Part of a small language model's weights.
Size: 13 layers, width 896.
Architecture: rotary positions, no biases in attention or MLP, attention and MLP in parallel.
Training: a variant of Muon for these matrices, 901M tokens.
MLP neurons of a small language model. Each row is named by its layer, matrix (up: input weights) and neuron, and shows model dimensions 112-367. Each number is 128 + 32 x the weight over its row's rms, rounded and kept within 0 to 255. Numbers have three digits each.
After each neuron's rows, "fires after" lists the tokens most often just before its 100 highest values on Wikipedia text that the model never trained on.

L10.up2314:103053139111078121141091094081127148125165148154087125181129165045103158143124135147169097157149141157105132101087137103113157145161082141163100154172136185133103083150145209167155132122143145114081123087155140180110133130107136144144156047139123113137108115146175087163158183128098149123155080109151168141120113156167128094162163135115111112101137161106109118135098165157107200112101128129142102127092173105201111068093109121116131138132106106114133073097151066164118114147145123121139152141103068013146157105082115119078120129138129186119117120123121175161081031115140141076150159160140122125146112140075112157102175099148131135112172129100192171085060097210086095134128137122159186077070171074103105127130097109138120129144131118059156122114151141078124114126163185
fires after: " ", ".", " |", "10", "11"

L10.up1940:138115100118123101131041145156149129177131135195121104111113198148158136132127125138127084144161103150152154127079128124178177158153128109178085145095088106148101112137112115056150125126137108139165168074128162109153158153095069063169140202137088136165137142067120152090126141149125120139119100155172137111131116047071150160157067215126121118134117098065127115085128102146115075102127093075145116036148134155069132075123135152148122163139128161033068108150155141138170133133057127130116146109123144119122031128122165052113111177115065126114106127129132153149119141108201122069130136144120114063082131094151104171087143140172096129125108128105108129119096077135192097086101139142089122123093131179132135118087140107130144150084142112119179170092105082095117123103134159
fires after: " |", "0", ";", "hip"

L10.up1863:127094156099164104163112137114138059064136113147156097077102117124156085126158161209185133133158116200167150198104111096049121148122069139082131159158153056162145130201060122111141137103142162059160137127126142127116115074102152162132108181145100097178091102155106169150158107157199145151086132087131163178092120158103130107130186120139089157104166159109183107153089123150154150189160131120170145127187151149154193125111127138143112104150122105123140155146174089129090133150124135136118136109072165103152102112156090138118175154156136115132156090153186158125060175182111187149173126147090159098113090096196199097144115184140134142145155145073094148168145104142070091105115128151132159156154189171091110133140140154070175074069103115173094145125115138079122103149136138
fires after: "3", "2", "4", "5"

L10.up968:154125159126112172146129136149075140113122100151140158174147170144133099156135159144116117067104086130130118164118135132128081135154089179159084140148111159128119197095178142172100039134148109124159150176125125167170156162101125162069182211089093098084144127167142137112176138179141182160133128061150150150117116148094145163182155159146108112154107058171159133058162108130113173114118116159147106112095172121148095135144123128141118158170143096110155091110097163145108152154138168158088178125164059186073127110112108110124174093116136139126087156149155165149099159157092116134150101166138116142122126144117179062098157118158128060111079150147146137065110110143151112053158104167169104115102075178084119111145113081103193142144142097164110101136160113089151117186110120
fires after: " |", " on", " October", " November", " –"

L10.up2039:147099116080078131140184097140087160150098139120147094170105040110110137103076108100133137135093171062086104176113099201195144171105133206099100174146150169104130155103073170129192234179110109124166128134107115173086104117095174123143145042157114144112135112109094142110139163061126154136121121156145090142130080174147093038062111101153151096115102124090101139135186044045158188170116103171162128170130145153110175160108138155168158149133200118056109157134065116128107152117126126132149107123127103176124146084172091164182081165179157139163107128162101110161083128149105125143125155086130096102117122105160150182119195140139088128137110135115067075125132174133132115172138047141153148125072104150137119143108156172122158113172150161097114188186111211139164080120120140
fires after: ",", " ("

L10.up1550:113124118108080117174158183150096069115141100093148138126144156116083124150117165145132108095146087139092172162163096111132101111137149112083149112082035131072137188137159097131145130126074142103119132128146118109145153088110154126144110136104099154132120121112105167168180147159136127171056145112127185122058165111143147102075179160116153126122105144134126148105126065180100138120120156062115144173125167118123152093119098194174088153123096089186096152098155152101160156091063120183105128062143098088140148138215143130061125150120176189121039140142146097122124165098148050070123129162147106188148106110131186213104102157099112133148076101108111094091076184082184115102134168090091124087174108127106120103086116102099137205096097160130128101143138122148085149171120122
fires after: " "

L10.up949:080143103109084135178102152151076150174143088102079133111160179118110163178112127118135175131094058104208131070112110202105126191112103124156176160150078110136115154110099105078153143189119094129156102082092096123113112096137117149156112096129061165163144202037140139114191087065157090101136093121116163091133106089147140143122126139157137130149077144134135138126162179129103150091142116141161128104129109091180133138145117104098090155106144103102107123092132150150131073044142155129152093114140131118117159169084118131132091115160132153157093106114146162103126179118068053061162108125138107106178104161129121110077158103121127121109165198106128152140155097165170160169091150115120094147126178109137100052084042141127162133114062127091104102106118091116121087127114073
fires after: " |", ":", ","

L10.up1473:103181126036096078144057140113146095110167196114145139171099098147138090118172098129093194161097152160168165153108094153154182110123135143152123174181091116119101084109192121171170122161135168110139124147108173171111173186143095128105156090125101065143135134097129102136206068210103113135072081139101138158085081141167128062184132158123080195098069078106110103113153133129127100088124139109151087139158108140139112122127113093143155100123142179085102149147150145122118110094121125167105090146130116079174126115119135080046089080124132157144120118174142116166088145126113073155135094184114166107098109117134148113073155143060150157104066073125113166109154109053158117128141110110106121063185159070183126135174109153141142091117163099182199140115139098105061123170197170
fires after: " |", " on", ";", ":", "born"

L10.up676:077182113153184119169105082134122124127125146143111142120097118128108072147113082172125155179148171135077092140145114149083152180129133131115107128161198186112085135128087148144166146063121115106104096174129192121160164124069128109147163117109109145104113153118142159144094176142150114155136134164121198129135136100123149155133106126106047108157162126099105108075120059142116105143124131143119133100132130126053147155139075157151129165149121134112148097164131153165176104150119146124102107083123140123116122138096101132098153144163141152158122163144108121179192228114164151195110105154062163206108129102176101143138154106107108089138075056200130085104174147135116103077060078098123174166121101178090059121146090087128178092096117113116095166137106145078135106144088172
fires after: " ", " $"

L10.up89:089182085084106113147111125183140163164103091130095110096115109128131105118116099070166203108105088160023150102188128094115131098138158107126131155114135106167135158147193115133161090124109156125181105121152126149124169132103149157129153131200122121042175137161116112158167053157169138130127068156031082119109102182083109196152087192123190110080112115135158145069140130168132149103101160101188123136071136100191075172163107123132101110126098218070160137156104113158094083128106107159159149130129179109126103159120109111172087145174120145147094142104116156111144102129118157102130098208173112109147158109162129115130155157119152037126130163116117136134128054067102130068114126153128217116139099128085147122135119080072139129123140137117126116106158098139124122114163108
fires after: " ", " Released", " |"

L10.up1975:131181158107096100173168129127087185169097118137132107138178164144160153096167170163201064148127085137080151038118107104118105222150079099108127151135154107115154094175156091167149131074158105119103122122108193073156139098112136140141126184134095070151080148183141160129187114150103130184144156138114082151095230100123115156089130159155151104146110169155207129104116200109110111092122151103097168098093175086143106168142103139177062100148076181114152076126131131107139091094103168122062134129104099084091157128129123164142134096129117141170144168079118115160128116113191105127099082062130166143132172089135131142090150111108143130149124121184131156136077182108086189149131141127128082061123112097081100111116168140175142165101131114126091141132125133150159121184139129
fires after: " ", " of", " Player", " ("

L10.up33:028161158131101081165170119134145116104135129115081173126151082144110161122144065085163076105155133157113160164093098099165095120092122122128139138150117144166129115135181139100199041105078113111142122127091093130202150094052121131150162113122091147125087102125125126217142098162174094172145158118128108150086130158160125135136154100103177115124105181070153093126129173125173116119100101171111144144155139122151102121093096151101115152095107173111110155139108186080077125104082115134100163067130093085112168138110164121120113106157140098105091077100144144174119140103126099117071186117165091103129133084128165139136181132088097143118145152142121141079146137154116089093136109160150088087134159146116105129150121142137160170130064133137151110050172092116154128122158113
fires after: "uki", " on", " -", ":", "On"

L10.up2433:114081084132174127128173095094166165079126113196112027115114099149138134137120126110123133188109147150080125126125131122179070130115106155193140112095193174152178113124081159148155131147114114131118124173120125037068162094115186050175111107051130062098155146118153133147125093144091119096120130102136136148093115122171078178124137171178121143146143161116094126156153114121088134163140145117134118160102123104132101186174135103123133150159176156119095139094083139141110105108187138096157049087093081103126142093053053128157121162054118144079109105130121098153210104141121152128160153099099147118062125149150126150118081070172119179146147129142130151094160084109175153157134115135104170157142128152087083078158088156124214188165178157167111090076096145108111106142065131
fires after: " ", ",", " a", "iss"

L10.up334:191096150161116156100084086162134159092140055124170109158100109113083172158077180183154184185148147121167120197178158155103146118136157127109131100100094120154078127198094097095092159100140140158052118129091161151158159155145106078100198126086120199098126182081120081090099131026129141128121142137132156114215139122156122126107132074099169175121096103114166152148178078149114096117125079128148175160080161127108202101163146162172163152150109117148195111147138083117058190111138162137173163135155080141134084182146175112132190140080128128099117085113121155140091067137155140147164133064106112101154111092169121183197093098060083161139105137155106117161107091044142091157095090135097055157153062181103112110139090150107046121111190100174109081129197182159143121183144110
fires after: " ", " −", ",", ".", "10"

L10.up332:088078116134107089125141112108138095156129108129136172090157133110121165118077185134098122128152140179133150116141131131086124099107135149153081076147179143142148107105116135163108089172128116163130142132149131145135125170163187126140125121095172095122170123104089140138163169102132171076110159129095152143087129051083148160110132045137115113153092111144116136141130132122172183161112121101103123150154118056154099138079163053084170110152072151085078109090186099100139141127182137092089132149136111055095144145122155159096146173158152096134159126155126109089144100150118172065119154065129089084130140116135133150141144113162108146142114130143153102046070155176116136094122163133100055163141106089121161084132101173148117160157129094140138213172128118116155208072090142
fires after: " |", ".", ".\n\n", "•", " Succeeded", " Preceded"

L10.up20:169140170120141145073062097150123157113203196113082139126074143179127093107150128193133168082147159158127141199128094082094119107158149139144164126113180076197157151166124112150139088165126125128119139108150105144142189129147077093099151106175052121127113111125159066139110129084154179086114126147145140130148097045128163091129137175116160178135131137109118185160164154125106123103145102132102134129174114144123100074160105170169140117183147157181112093134083096127102117192205114117152120146082125114070146137143119082182063116092109071163129163088106160138114134119121100138214112162137185146138108186182091185077143146104092122127128167124127144127107122138141087136062114129130130124127121106087134157150078155125152138141127117125085179152155101167169130115174124
fires after: " |", " on", " January", "aged", " September", "."

L10.up1276:160113118122122088143126176151093158139123170146085120126191131120148166092129097187086142127112153204104128169154095105123135099111112187160140096160142111121138125122120139127134124156143135130176176166077057141181137174175080116107165091106113084159159160168124098123110127149131084142086122150177124117111086131173121131127106087128120123142137160130143130109135100147195126053150095093123130130159153150184071149138179063151095088157149145099128132079146158148178126158081134200195169162072103076110160105135088134103098150143075123199155160109146119113119087092122149128103187091121109117143177142125148156129127134184167174118136133132081113068047093121100102124105118085050077089106118174095133165138096111111124117190153180136095145198095113105196204121170129
fires after: " "

L10.up2377:101130086117104059153116124158109144135168123141111128179106103140144125144162107159151172145164120103150170087092125156126103142111177112094139144144152158138114148135145098065144163075086094133135151164122130173174112133104122072131125157132136142174156175127132149164185110128091135083063150088150127134121117146176156115125185121080185133116148155087074141110141134104094135148115155101155148145085131047185121080141132157119097166108119106080139138078174115140080152178111118119158130111150200119109141125134091137115146107140118116072112156122106134048154117100151171151089113180125144135168103128194077097140066091176148149150138078119178083170126125135128101093163090168153184153072152095151152145125194171121152110166089107152176149162147208122123147129139095
fires after: " ", " ("

L10.up666:078142171114136115124104158141143110052166152083153098171098123116175133182102111106135110144166141155128118132140126110137134102166075147104144128075130164102155106177144156132077162165202136070103146081175150128104173125119137168130196143088084147171127095137069171108140190072134137110128105110116113132034164155105136101137133184178120227158087168130149131178096136090178128124094093153127119100164137143133122133132119154161085187128179110108132093160142114058163112130112085171115183132137094117145115146143083132140148109157126119082135131183147108189097161131163100136160134137145189094120097122116069068103132133150146131134117086151109120100097148154105157114103181140106109184128152135170026091046180185132182083192106097087186150101184145092115129100128142
fires after: " ", " ("

L10.up231:137150141107118161143119114120127132132092113137129091139193174152126115073103129132123166128105113102150100102165065097120114124141152109121216130059181102160148177096090138142074074060140141121152127131116177179135194167132153139149165134196086140109136079073152154140149117162186107106130109076137159162102089138159132121100119112106143139105121143107173084122095102168096110142131148107067126161136105117113075117164173152099151135124134138101123109113132156076073152077124111172065159101137174148165087107140095125156063147181141078157114146134135179129078119167145104183126108085094128112133109159223097143151173119160077174169122143122128091163121182123136161100117135184031096171160078108152116074129172091124096095136153167107146138155132142113119132120087077
fires after: " ", ",", " +"